{"init_std_down": 0.0, "lr_mult_qkv": 0.7, "schedule": "wsd", "doc_mask": false}
MLP neurons of a small language model. Each row is named by its layer, matrix (up: input weights; down: output weights) and neuron, and shows model dimensions 32-159. Each number is 128 + 24 x the weight over its row's rms, rounded and kept within 0 to 255.
After each neuron's rows, "fires on" lists the tokens most often at its 100 highest values on Wikipedia text that the model never trained on.

L5.up510 [106  81 106 156  84  95 100 141 131 136 124 132 153 123 138 104 156 130 159 101 137 157 128 123 142 180 152 119 139 137 114 142  65 141 147 116 106 135 131  76 168 123 142 120 117 131 120  76 154 133 129 118 126 152 101  87 142 155 139  94 120 140 153 115  99 132 107 126 128 162 144 177 121 114 102 108 152 107  98 105 137 145 168 121 141 117 118 157 145 147 110 130 134 168 141 132 109 104  89 112  81 108 159 141 144 115 160 132 105 145 110 116 131 137 100 114 132  88 153 150 125 134 115 115  98 111 106 139]
L5.down510 [128 159 168 111 127 112 116 148 162 116 134 126 123 148 101 106 137 108 123 138 165 132 104 116 103 128 127 166 128 150 131 129 160 162 101 130  82 138 168 168 141 123 120 164 129 105 159 129  92 130  95 130 137  96 124 155  80 173 141 125 102 109 139  87 130 114 135 126 137 119 126 145 142 153  80 132 164 134 129 105 136 127 135  66 110 135 163 120  90  78 109 107 104 152 122 120  80 134 144  83 153 134 132 112 161  83  77 100  86 106 141 151 120 149 139 181 117 113 149 127 102 138 149 116 121  99 131 137]
fires on: " were", " are", " most", "1", " was", "2"

L3.up502 [132 108 104 107 111 185 136 121 142 115 122 131 121 124  88 138 139 148 128 152  98  87 110 116 113 156 143 126 185 139  94 132 123 136 122 109 107 145 127 144 177 149  58 150 146 172 121 143 123 119 123 153 170 126 121  97 103 112 117 172 148 114 183 154 133 148  95 106 105 139 157 117  67 102 124 149 123 131  77 124 102 127 148 149 131 123 137 119 145 152 128 110 128 141 157 177 151 140 110 132 128 163 162 122 111 136 129 137 115  94 146 163 135 116 141 100 177 137 157 152 158 110 117 156  95 139 157 104]
L3.down502 [ 94 106 172 171 132 133 142 154 137 124 142 108 147 133 110 120 150 137 161 118  97 108 158 121 104  81  88 108 103 106 124 126 140  92 120 139 138 116 112 178 149  90 127 150 162 154 155  93 123 126 140 126 147 119 164 101 144 120 149 130 125  92 148 124 145  75 118  96 143 118 140 150 116 110 128 124 157 104  77 129  72  85 128 127 136 111 116 124 141 120 154 123 135 116 126 121 143 130 173 107 137 109  96 156 148 166 117 172 126 133 148 128  91 138  92 156 133 112 142 146 151  94 136 111 148 134 146 133]
fires on: "==\n", " ==\n", " ===\n", "===\n", "==\n\n"

L3.up252 [ 90 137 107 131 145 161 123 161  90 120 160 171 120 145 135 149 119 104 138 122 200 113 132  98 147 116  85 105 194 121 105  97 143 147 131 118 142  81 139  98  85 149 117 129 105 148 108  90 112 123  95 139 152 144 159  99 153 108 111 121 102 111 132  99  95 114  98 137 103 162 156 155 118 127 145 166  98 121 121 129 147 136 126 143 145 144 163 143 116 158 102 212 124  86 110 137 107 142  80  68 132 141 130 142 142 144  80 119  85 141 134 159 105 156 164 140 145 102 128 129 106 139 123  78 117 106 118 115]
L3.down252 [152 127 128  67 101 131 144 117 160 108 127  91 161 103 131 118 110 135  99 152 103 176 114 147 137 145 120 124 131 141 136  97 121 134 124 103 120 108 138 134 198 173 175 183 126 157  94 123 133 160 156 112 133  76  97 140 123 120 101 142 144 134 125 165 143 147 120  92  97 137 131 126 141 100 150 118 155 161  81 110 151 124 144 129 121 119 155 135 148 103 111  72 115 151 121  98 145  80 179 147 132 126 135 125 151 106 127 170 147 115 124 110 183 109 132 126 109 109 123 123 124 137 155 126 134 105 150 109]
fires on: "5", "4", "6", "2"

L5.up1153 [128  89 142 157 107 133 143 138  94 158 135 150 168 104 104 125 113 121 125 117 105  97  60 148 112 129 112 121 107 148 140 147 100 137 101 138 137 103  95 107 154 161 135 141 127 162 169 100 137 133  80 120 162 111  75  99 139 102 158  99 124 122 129 150 104 103 111 123 150 174 164 127 133 121 150 120 113  83 139  92 164 110 125 129 125 101 131 123 155  97 138 118 114 103 151 141 156 148 110 119 107 172 104 144 106 129 152 141 136  96 153 137  85 139  78 141 106 118 123 122 137 174 122 123  84  77 105 125]
L5.down1153 [104 155 124  88 153 118 137 129 124 100 154 138 105 117  83 128 133 138 148 134 137 124 105  56  71  74  88 104 130 111  95 104 103 127 143  95 101 102 159 155 109 138 129 120 132 152 162 128  97 123 142 125  93  96 160 115 112 120  94 106 140 112  95 102 112 152 104 111 109  90 129 150 115 123 105 123 136 135 117  92  98 114 108 153 148  91 109 142 129 174 143 124  92 110 107 116 132 131 122 150 135 119 143 155 149 137 131 127 122 103 138 138 112 129 104 116 150 149 111 100 160 131 127 140 111 154 118 131]
fires on: " on", " of", " in", ":", "3", "9"

L5.up467 [102 107 119 149 105 144  83 161  87 127 138 154 122 116 152 125 175 170 129 139 152 107  89  85 165 131 143 111 146 124 160 128 152 146 110 167 140  83 100 120 139 130  97 137  82 145 121 137 113 124 162  82 108 128  80 123 129 166 136 130 149 113 142 132 128 145 102 109 141 105 126 124 131 125  91 126 131 127  85 102 149 126 134 137 128 144 104 115 125 104 112 126  76  87 158 109 124  91 148  94 115 148 111 151 125 153 109 152 120 152 129 138 140 154 119  97 152 133 113 133 119 125 124 120 132 121 191 134]
L5.down467 [115 150 103 178 125 142 122 146 164  72 154 131 158 110 151 128 137 160 116 134 155 126 116 163 120 142  94 119 142 107 154 127 104 106 116 103 143 121 144 127 143 119 121 139 138 137 157 159 104 110 120 145 127 122 138 169 124 120  68 112 110 157 145 118 122 114 105 128 110 112 136 136 127 127 129 162 138  58 156 153 152 169 108 116 125 153 151 141 103  58 169 121 138  98 159 142 133  88 110 166  96 166 108 139 144  78  93 126 103 150 140 155 161 116 120 157 158  92 122 127 127 142 153 135 155 122 129  99]
fires on: " |", "\n"

L5.up1942 [124  76 153  99 122 129 122 161 138 141 103 114 115 116 111 110 146  93 167  95 135 150 132  81 126 136 121 188 123 142 128 173 109 141 102 130 124 118 127 121 126 103 145  94  94 158 120 141 139  88  62 175 194 187 146 143 107 104 124 145 105 157 156  79 114 110 157  95  78 125 180 127 108 114 105 138 144 108  98 138 104 113 131 123 104 146 143 147 121 139 128 130 120  93 122 134 121 121  94 135 135 145 108 143 139 144 164 152 128 134 189 163 118 139 108  80 156 177  94 154 114 119 118  97 122 109 162 120]
L5.down1942 [118 126 164  75  88 127 131 147 143 125  98 167 141 166 150 120  99 154 104 130  95 129 139 165 135 113 181  84 108 105 140 117 114 118 137  92 134 158 127  96  91 134 159 112 196 110 109 124 140 154 138  80 122 108 139 125 137 140 129 167 179 125  85 146 160  77 143  69 154 190 140  90 120 112 101  90  93  91 129 108 131 159 141 144 143 126  92 144 155 179 132  95 134  97 102 138 161 117 125 141 123 134  58 114 108 119 132 109 179 104  89 132 100 123 172 134 133 125 131 139 102 134 140 122 141 110 136 104]
fires on: " ", "\n\n", "."

L3.up783 [103 122 124 106 159 119 122 149 142  99 142 158 119  92 116 149 196 150 130 120 119 119 121 129  83 124 100  95 164 102 101 126  72 134 139 148 114  92 151 112 127 166 107 135 137 137 102 134 131 111 145 130 171 117 156 143 116 100 126 144 121 100 138 155 153  96 122 135 107 181 130 143 140 125 131 124  94 126 112 109 120 136 114 146 170 139 185 120 158 129 112 186 152 125 174 107 104 176 130 129 164 125 103 121  96 133  77 121 101 165 120 137  89 134 145 110 128 107 147 130 137 153  72 112 123  84 123 111]
L3.down783 [142 130 113 125  82 111 152 126 102 140 129 148  90 102 135 156 100 106 146 129 125  85 119 121 103  93 159 151  79 142 134  98 168 179  77 139 126 148 128 127 134  93 114 122 119 111 152 166 117 132 103 145 111 112 121 112 147 168  85 155 145 140 116 133 140 131 140 190 140 104 117 100 119 143 134 120 151 148 102 112 124 127 197 167 101 126 146 122  90 122 133 102  84 143 148 130 156 134 160 135  53 122 167 125 135 112 195 166 140 112 149 131 117 132 103 121 129 151 114 111 124 106 180 154 128 112 108 151]
fires on: "4", "5"

L5.up2016 [114 140 135 102 131 124 162 163 117 135 157  76 148 175  94 124 132  90 175  59 127 181 142 110  96 108 118 131  84 109 108  81 146  76 131 149 147 140 124 121 130 130 117 125 159 153  89 124 110 107  94 125 105 132 111 150 151 120 102 133 171  96 139 119  97 132  84 141 101 153 129 139 139 121 133 129 112 132 113 113  76 145 123 139 155 159 141 134 104 160 119 130 117 109 153 167 128 158 171 119  81  74  77 141 127 135 112 149 114 133 178 150 117 111  88 101 176 123 146 137 153 124  93 127 120 106 124  61]
L5.down2016 [110 140 144 161 157 163  98 118 149 120 172 142 129 143 121 143 118 162 138 174 144 115 119 149 116 123 149 150 121 110 159 142 149  88  88 159 163 123 115  85 147  93 121 149 144 141 180  98  97 200 129 140 116 115 126 153 144  89 131 113 131 127 142 158 148 107  95 143  96 112 115 103 149 148  79 161 119 147 118  94  83 133 162 110 112 128 129  93  81 136 131 119 118 141 127 135 104 103 112  92 110 144 130 127 129 111 130 114 146  81 164 117 126 154 128 158  97 117 108 114 139 171  89 118 112 126 147 119]
fires on: "0", "On", " At", "1", " on"

L3.up1871 [132  72 163 110 131 208 116 103 145  87 157  99 131 137  67 128 139 118  82 131 130 163 134 146 151 130  75 138 142 113 144 133 140 168 131 127 118 104 193 131 168 121  98 136  92 108 145 165 114 128 103 131 120 156  98  82 142 123 140 161 157 117 144 119 117 131 100 121 108  72 148 139 112  81 126 132 100 144 102 120  75 101 151 149 100 108 125 129 114 121 127 139 150 155 140 117  99 134 144 117 145 134 128 150 126 143 101 133 119  76 214 136 146 100 134 113 153 115 167 100 158 150 162 148 109 120 160 138]
L3.down1871 [108 155  96 100 154 112 166  86  85 141 119  96 124 128 169 165 128 112 122 143  92 165 147 148 130 138 114  95 119 112 119 134 181  92 109 161 100 133 142 135 156 112  84 130 131 109  90 138 157 111 142 139 150 136 151 124 146 135  96 161 111 113  90 129 138 147 100 125 172 124 122 124 186 100 145 123  78  85  76 100  97 127 128 100 134 116 115 131 150 171 154 143 130 109 134 115 134 115 149 132 108 153 130 113 143 127 122 119 117 127 143 126 137 137 151 100 124  95 129 165 144 118 115 148 143 103 118 105]
fires on: ".\n\n", "\n\n", " (", " ==\n", " ===\n", "==\n"

L3.up1652 [132 189 157 126 137  80 134 111 135 120 130 118 149 135  84 101 121 156 127  81 172 130  80 154 167 100 140 136 131 145 105 162 113 112 138 134 148 110 129 129 128 140 147 122 152 149 153 133 125  81 105 153 143 116 104 109 176 125 161 161 158  88 126 140  87 108  88 153 165 124 132 153 116 103 119 147 159 111 102 128 151 126 135 115 145 132 119 150 134 128 150 145 116 122 137 140 117 137 156  75 104 115 106 178  96 158 110 165 131 144 145  94 134 122  95 111 118 125 155 154 145 156 120  99  80 119 116 129]
L3.down1652 [146 179 102 166 112 123 120 124 120 114 188 130 102 131  92 163  88 143 127 113 147 131 157 142 134 117 148 131 172 158 143 148 166 112 113 141 111 134 136 155 158 148  90 113 120  96  77 163 161 109 114 127 106 143 140 126 127 116  96 106 149 107  91 111  96 148  97 126 102 111 132  90 138 130 146 119 111 134  79 130 103 140 177 138 148 158  86 138 141 110 128 126 119 107 113 117 121 112 107 147 114 162 133 109 116 137 108 143 150  96 139 119 123 160 142 100 128 137 157  99 145 126  91 109  97  97 164 128]
fires on: "0", "1", "2", "9", " in", " on"

L5.up1725 [153  69 142 118 102  99 119 169 140 109 137 136 124 128 107  69 154 125 161 118 129 176 135 113 124  82 130 151 115 157 142 134 149 122 125 128  56 128 125 157 105 102 113 133 128 117 127 162 161 160  92 158 136 179 119 131 115 143 127 141 122 157 151 127 104  73 161  93 135 116 142 180 114  97 130  97 114 129  95 159 135 123  89 153 154 152 114 132 139 126 104 129 134 129 155 147 103 131  86  81 160 168  97 146 117 142 159 128 124 167 159 124 119 155 166 109 175 100 138 118 127 141  93 104 138 161 106 139]
L5.down1725 [121 123 140 104  95 171 142 134 138 145 113 182 141 131 175 139 106 175 133 157  95  75 122 149 126 159 168  76  98 142  84  97  81 123 124  97 126 170 140  99 135 146 128 166 180 144 143 124  90 140 142 143 127 129 134 126 140 145 104 164 120 133 117 100 141 103 108 139 187 173 106  72 151 104 113 131  92 141 107  76 163 104 131 173  94 102 121 158 133 115 167  89 118 129 116  78 148 136 117 135 111 149 115 124 140  96 120 117 145 135 123 118 133 139 173 145 109 131 121 128 102 109 162 109 130 123 135 128]
fires on: " the", " ", " The"

L3.up126 [112 134 106 125  97 130  94 133 128 120 142 111 152 107  79 115 169 120 138 121 120 155 113 132 126 134  71 119 124 158 135 114 134 142  77 128 121 133 144 138 154 106 154  88 105 166 164 169 111 146 118  77 149 156 109 138 108 143 117 135 119 160 141 144 123 115 115  84 122 163 137 125 147 105 146 129 130 133 115 139 113 157 132 163 151 134 140  79 125 150 134 168 189 148 125 188 136 128 140 127 104 153 108 150 123 125 126 133 130  97 123 154 130 111 121  86 156 136 168 134 137 128 168 132 101 137 152  93]
L3.down126 [132 168 144 146 164 146 130 139 138 133 153 133 174 127  88 131 128 173 146 102  93 141  89 100 147 108 139 112 107 139 109 108 135 117  87 112 101  72 157 118 157 117 144 166 118 141 122 119 136 181 156 120 126 122 128  97 124 126 125 120 142 132 120  77 168  97 111 137 160 162 114 102 138 180 142 108 135 147  70 127  92 101 135  91 161 100  79 158 123 149 143 125 143 109 109 150  89 146 156 120  98 128 115 123 128 150 154 103 117 114 140  99 110 118 163 133 121  65 122 129 149 133 167 149 132 131 117 132]
fires on: " |\n", " if", " where", " (", "\n\n", " when"

L3.up414 [117  71 127 148  95  90 161 172 112  65 145 146 170 130  78 131 154 141 101 127 124 166 138 105 131 127 111 167 146 158 131 137 168 143 108 112  85 137 176 143 137 115 111  98 114 120 103 151 146 179 100 113 182 132 140 136 141 155 134 173 171 134 107 112 105 129 114 103  64 117 157 195 154 124 139 112 130  92 132 141  96 115 100 109 135 121 115 102 185 170  94 156 205 136 154 114 154 118 139 132 128 150 147  87 125 127 106  98  98 127 155 146  51 112 124 106 159 111 168 143 135 155 107 112 116 117 155 125]
L3.down414 [140 121 104  93 117 129 138 115  94 167 119 158 106  91 126 119 169 145  99 112 107  85 141 160 155  85 113 146 172 142 110 136 109 145 151 106 113 169 138 144 132  98 147 154 118 106 149 100 121 110 159 138 150 129 132 121  76 117 140  70 132 123 149 159 119 123 113 149 138 123 126 131 148 136 109 120 153 101 110 113 107 134 101 167 102 120  75 167  66 124 121  85 119 143 117 140  93 130 133 118 123 109  92 158 142  83 164  80 144 122 126 180 122 143 119 166 128 120 160 142 117 150  96 107 150 100 175 117]
fires on: ",", " "

L5.up70 [131 112 138 127 122 151 164 106 120 120 103 147 153 123  96 150 149 127 110 147 174 123 104 142 172 151 121 130  74 127 118 145  98 119 132 145 110 139 140 112  97 113 133 121 119 163 131 129 102 118  83 129 137 114 161  99 135 113 104 132 114  56 126 133 103  94 138 154 132 139 109 170 138  98 103 121 124 134 133 147 150 141 160 165 170 112 130  95 155 121 152 132 134 119 105 121 151 154 146 121 121 112 115 160  96 126 109 109 105 147 113 137 104 138  86 123 118 126 162 138 166 153 126 131 119  95 128  81]
L5.down70 [116 128 145 120 121 126 156 113  82 150 179 115 131 126 144  85 134 129 190 109 146 119 128 109 115 139 123 132 121 140 159 119 147 107  74  94 115 166 113 127 107  97  91 135 119 138 122  72 105 117 132 123 118  94 114 118 130  76 111  93 145 136 131 160 133 130 133 129 118 119 143 144 143 104 135 100 106 162 134 166 103 103 179 136 141 129 148 119 132 130 140 134 135 116 134 171  92 127 122 126  79 135 114 127  90 112 164  96  97 100 116  96 118 102 130 154  72 151 140  85 117 131 159 132 119 124 148 107]
fires on: " in", " of", "2", "3", " east", " home"

L5.up262 [128 123 111 168 131 135 115 113 127 170 175 126 115 131 133 112 114 178 141  99 150 108 120 118 148 194 130 126 129 149 109 122 123 123 140 128 111  76 130 108 164 129 145 167 157 145 123 164 139 111 165 151 119 134  94 120 106 130 141 128 101 128 122 115 103 108 125 111 141 141 127 140 125  53 117  90  93 123 127 105 111 141 162 122 163 146 147 108 143  96 134 123 105 112 134 151 138 106 108  90 109 178 100 127 193 145 107 132 136 156 158 149  95 112 112 104 144 100  96 177 146 143 125 101 115 146 179 149]
L5.down262 [102 185 126 143 127 157 122 134 138 118 126 146 133  97 132 132 134 116 130 185 150 137 119  90 156 130 104 102 111 151 116 122 132 153 108 174 137  75 163 108 189 121 123 135 134 118  86 152 121 102 152 106  97 111 116 120 125 133 103 139 113 128 143  88 120 114 147 136  97 148 112 126 119 121 151 141 142 175 149 131 103  71 129 176 139 115 174 138  78 100 123 170 145 112 139 142 140 116 147 111  90 112 128 133 164 151 122 120 163 141  74 131 193  75 157 119 149  85 146 163 134 138 114  94 127 114 179  70]
fires on: " |", ";", "1", "2", "3", "0"

L3.up1957 [118 143 127 123 151 156  95 151 138  92 101 112 144 149 107 144 147 173 146 114 189 124 100 111 128 171 160  67 141  85 157 141 101 140 132 144 105 121 162 166 172 106 146 145 144 151 127 132 134 190  99 138 114 145 169  62 145 170  98 123 159 106 164 112 108 192 118 146  74 106 123 137 120 104  78  90 151 120 105 112  80 121 109 135 105 131 118 157 148 101 151 148 135 145 154 133  95 142 125 120 111 131 171 165 142 129 131 106 116 122 141 119 161  81 124 114 130  85 166 107 147 181 122 150 109 136 164 175]
L3.down1957 [129 138 156 118 121 122 135 121 114 167 161  75 141 110 120 142 168  99  97 124 135 128 196 116 146 127  81 156 133 161 134 110 124  99 155 137  89 113 135 125 136  97  97 109 116 148 117 118 127 122 120 146  79 187 144 115 140  73 154 125 145 123 122 130 154 163 110 119 106 126 123 155 118 118 132 139 159  95 116 124  92 145 116 108 136 124 139 155 143 115 157 138 149 110 117 101 131 128 149 170 141 140 115 121 111 124 154 159 111  74 103 127 148 167 151 128 128 118 166 143 119 167 106 108  90 123 132  79]
fires on: ",", "\n\n", ".\n\n"

L5.up1641 [120 100 142 133  97 138 130 111 111 110 120 131 106 163 116 140 120 171 198 135 146 119  99 123 104 156 143 126 127 110 137  86  94 154 179 106 125  87 139 104 132 149 130 159 157 103 155 122 154 100 133 170 151 103  69 117 119 145 147  82 124 107 134 109 107 134 136 130 162 102 149 133 145 125 128  54  89 112  89 107  96 175 112 127 147 119 103 110 139 168 135 106 113 148 116 160 110  83 118 137 131 137 134 146 152 168 138 145  88 151 139 129  81 151  87 132  99 112 151 126 145 119 131  98 134 136 131 115]
L5.down1641 [126 152 120  95 117  76 150 106 133  93 124 126 132 133 117 144 140 118 124 113 122 115 119 140 172 101 146 118 128 166  85 142 152 151 134 153 149 128 168 119 109 133 118 133 118 100 129 171  95 128 122 124 103 100 118 173  87 111 120 101 136 137 155 141 106 136 101 137  64 115 102 121 167 141 108 137 138 117 114 114 168 167 140 106  94 113 116  87 160 127 149 113 118 104 148 118 143 132  93 100 122  79 138 127 140  88  99  87  91 129 148 104 104 134 143 138  84  91 142 122  86 119 116 170 104 117 144 104]
fires on: " was", " were", " is"

L3.up572 [ 99 100 164  99 131 143 117 167 142 112 115 112 129  75 115  98 129 128 116 103 172 113 118 155 152 118 121 150 167 145 137 130 121 129 147 108 125 123 137 123 112 151 109  99 156 148 111 105  86 167 103 148 141 129 117 129 164 112 111 141 135 142 124  59 104 150 159 106  75 151 129  81 135 157 110 166  98 118 147 198 111 100  89 135 141 115 130 118 147 133 133 124 126  88 127 136 110 139 140 151 111  82 167 132  77 144 131 130 165 124 112 139 125  96 139  97  93 142 126 164 111 144 105  82 146 137 161 158]
L3.down572 [163 120 156 120 163 147 106 113  71 117 145 103 130 126 128 135 104 106 113 127 126 141 125 145  98 111 142 102  97 151 151 135 156 135 170 139 166 139  96  99 101 140 167 173 102 120 129 124 123 127 149 134 155 148 154  94 170  75 154 101 102 107 142 189 127 139 134 128  97 117 126 151  86 126 114 110 121  80 144 121  82 131 133 148 101 160 143 119 123 118 101 138 179 149 116  81 151  93 150 147 153 143 147 116 139 138 122 143 136 106 120 111 151 127 152 119 101 175 122 111 170  98  97 132 116 153 114 145]
fires on: " |", " "

L3.up913 [ 95 178 110 127 143  97  87 140 103 125  93 140  88 165 125 111 159 109 127 127 128 120  97 118 130 146 116 113 134 138 120 118 143 103 183 118 180  77 129 127 107 129 150 154 112 117 144 100 133 117 121 120 131 156 147 132 145 112  88  91 125 114 154  97 113 115 124 133  84 147 132 138 124 156 132 141 123 117 127 109 155 139 142 136 129 157 137 114 129 180 111 174 143 173 125 113 123 136 137  75 142 167 143 136 129 159 121 123 125 141 133 126 154 116 155 134  88 131 127  85 116 116  97 120 109 138 154  97]
L3.down913 [154 127 104 134 120 115 138 157 111 156 142 177 126 106 125 140 109 157 119 139  96 130 117 167 156 125 122 154  97 125 109 121 167 118 103 134 136 140 121 137 146 110 127 195 133 105 137 169 143 102 154 127 123 108  70 102 162 146 118 163 133  84 110 140 128 133 130 161 153 104 178 119 122 116 134 123 140 141 124 132 127 117 114 155  68 103 118 156 116 109 155 114  79  86 170 154 170 125 142 122  82 130 134 148 118  69 149 143 113 139 107 149 127 134  90 116 140 127 118 100 140 121 179 153 101  70 149 114]
fires on: "3", "4"

L3.up1972 [ 84  94 143 131 121 121 114 135  86 161 162 131 159 162 114 117 141 146 128  96 126 114 103 118  87 125 110 142 111 144 127 102 135 174 132 119 130 121 125 118 130 143  88 148 145 149  76 116 125 169 159 165 160 134  98 123 114 144  98  96 139 141 123 125  93 142 114 111 121 127 107 149 146  90 152 116 112 127  83 130 104 132 147  97 153  73 110 122 159  91 107  97 136  34 155 143 124  76 101 130 160 150 134 153 172 156 118 157 109 109 124 121  86 148 136 100  96 119 122  71 131 157 124 127 142 124 163 114]
L3.down1972 [103 154 124 186 118 116 152 151 142 119 119 152 163 147 108 148 159  82 176 152 130  98 151 139 114  93 129 157 142 110  79 161 150 172 123 156 147 106 111  96  90 116 116  95 158 178 127 159  90 136 138 134 124 136 105 132 129 130 128 102  75 144 136 118 110 139 123 128 108  91 116 128 129 167 123 164 120 135 145 117 148 159 142 119 119 125 126 140 139 153 121 157 141 163 142 127  99 134 117 134 121 112 104 123 154 151  96  99 131 127 155 154 148  93 137 127 112 147 104 130 174 121 142 121 125 158  93 146]
fires on: " (", "9", " be", " was", " were", "1"

L3.up1616 [101  67 124 123  87 209 138 150 144 141 134 123 132 122 100 110 112 138 140 119 150 159 117 114  86 127 150 191 164 106 150 126 146 111 168 152 124 116 175 121 102 107 122 132 157 132 167 141 139 171 133 145 169 107 137 131 153 145 138 158 165 137 105 126 105 148  95 108 112 139 132  77 163 104  97 120  69 133 116 121  99 113 126 148 116 158 139  87 128 115 133 146 141 139 103 148 123 133 116 115  88 136 125 126  81 130 116 140 163 131 135 104 121 151 135  91 124 169 101 148 135 158 144 103 159 108 205 166]
L3.down1616 [114 152 111 120 124 159 136 159 136 109 128 128 131 142 176  96 115  92  98  77 114 124 101 121 124 110 103  97 150 127 125 133 181 158 167 122 152 125 102 138 100 106  99 110  94 141  96 179 148 116 118  87 122 101 148 114 141 106 119 120 108 148 107 152 122 176 123 103 155 125 130 129 123 105 151 102 105 113 140 126 125  90 135 134 104 125 133 122 124  96 133 128 126 124 152 134 120 141 127 138 126 166 166  93 141 142 143 120 120  92  94  99  74 122 152 141 124 162 145 167 136 205  77 132  98 114 147 123]
fires on: " |", " of", " Western", " central", " eastern", ":"

L3.up990 [102 149  82 101 106 147 144 147 129 105 137 154 141  93 113  79 160 109 136 138 180 116 145 143 104 132 146 135 151 126 121 179 120 116 157 131 110 141 153 126 172 148 109 111 121 124 126 171 122 132  79 101 110 122 132 107 157 136 146 156 140 145 123 138 121 159 102 119 120 138 158 148 125 155  95 142 116 119 115 169  77 139 120 145 136 114 141 114 168 129 130 143 139  95 136 113  93 109  66 130 110 174 131 140  78 149 129 139 149  88 147 172 128  98 147 145 139 121 118 123 112 114 100  66 152 125 189 128]
L3.down990 [125 100 123 143 146 123 136 108 153 142 143 111 108 165 117 125 105 121 100 139 158 164 151 131  94 113 130  90 138 107 104 108 134 150  88 132 124  71 170  96 133 132 117 115 110 108 131 108  97 128 139 122  84 151 113 160 125  99 190  89 124 161 141 116 178 128 150 126 149 121 153 113 113 164 106 100 162 112 118 131 178 125 175 124 132 165 146 111 123 117 124 113 138 109 112 103 120 118 139 121 118 175 193 140 134 165 118 111 125 153 153 157 163  97 150 169 157 141 150 130 144  94 155 130 123 180 108 148]
fires on: "\"", " ", ")", "'"

L3.up46 [123 118 133 159 133 133 150 129 134  94 133 129 177 118 126 100 129 124 110 115 155 122 114 115 131  82 126 156 131  99 146 197 108 128 116 130 119 150 141  66 136 144 123 152 126 133 137 106 127 131 133 134 159  94 120 143 101 161 116 119 103 144 114 152 106 143 113 128 177 100 137 146 132 111 125 114  87  88  71 143 119  97 130 127 124 150 105 143 153 147 132 121  77  95 138 121 138  86 109  97 129 154 102 152 128 151 127 141 120 155 104 125 125 104 126  98 165 109  89 154 159 131 151 133 158 101 169 116]
L3.down46 [121 159 102 106 141  99 116 116 158 145  86 148 118 131 111 109  86 143 128 147 146 151  81 126 125  98 107 157 124 124 147 141 100  86 116 135  75 120 195 127 142 136 110 130 108 145 150 118 108  96  98 154 110 169 132 149 101 118 121 122 121 134 155 161 161 132  62 147 138 112 133 125 137 117 147 103 188 117 137 188 157 138 137 141 152 114 132 131 170  86 105 141 190 102 117  77 110 144 156 119 114 118 137 102 145 108 135 154  70 157 116 111 145 139 143 154 131 166 166 118 109 139 131 107 134 106 156 106]
fires on: " |", " "

L3.up1659 [109 131 167  87 102 165 136 135 124 127 134 119 108  90 118 154 164 137 124 158 143 127 113 126 125 157  83 111 132 102 152 164 122 155 143 112 133 106 120 122 125  83 113  98 150 150 161 110 136 108 112 150 106 128  67 104 164  96 110 155 141 129 193 145 119 125 117 121 119 117 117 131 126  99 117  91 145 115 118 129 137 115  76 133 135 159 152 167 133 120 150 125 142 143 154 111 106 136 145  62 145 175 125 179 114 126 119 140 119 103 157 159 101 106 132 125 157 110 137 118 112 137 129 108 123 156 161 118]
L3.down1659 [ 89 137 136 138 157 105 108 157  66 151 167 134 138 174 119 106 116 140 110 116 165 104 135  87 149 141 113  66 139 153 116 115 124 163  89 118 158 150 156 164 127 112  91 119  97 170 105 159 110 146 128 111 111 178 127 132 115 125 182 143 102 125 135 145 123 205 116 115 148 108 143 118 175 115  97 142 131 110 117 123 125 122 100 115  84 103 133 164 224 122 143 137 142 116 154 143 121 110 167 140 118 113 106  99 129 154 132 131 127 110 105 154 160 127 182 108 133 134 143 137 140 118 162 119  81 135 161 125]
fires on: " |", "==\n", ".\n\n", " ===\n\n", " ===\n"

L3.up1079 [ 91  97 185 106  96 121 158 143 121 120 197 124 133  98  97 106 124  94 126  96 139 102 145 102 144  49 111 120 118 138 114 161 143  80 115  96 100 102 146 120 120 107 141 116 128 145 129 138 136 137  88  91 179 191 122 121 162 111 128 137 108  94 110 113  73 132 129 131  97 113 142 138  91 124 153 140 132 123  85 156 133 136 132 142 111 112 128 152  87 133 106 130 129 125  93 155  78 135 137 158 123 142 119 151 113 107 142 122 141 156 143 106  82 174 124  98 131 136  96 115 150 100 118 122 107 137 123 144]
L3.down1079 [105 163 205 109 111 127 100 141 107 140  91 113 118 153 148 125  98 139 147 139 131 128 119 157 131 153 180 102 102 125 128 140 120 113 121 124  98 191 133 109 129 128 129  98 156 149  98 142 135 133 145  85 114 134 129 117  83 113 128 175 145 177 113 133 141 123 167  45 146 169 126 141 142 126 129 104  75 119 137  74 122 128 110 126 110 105 134 146 184 160 124 115 111 134  56 136  96 113 127 144 139 146  81 151 124  95 147 128 134 113 110 130 135 109 118 136 123 167 142 173 143 115 180 155 135 116 127 133]
fires on: " ", " began", " met", "."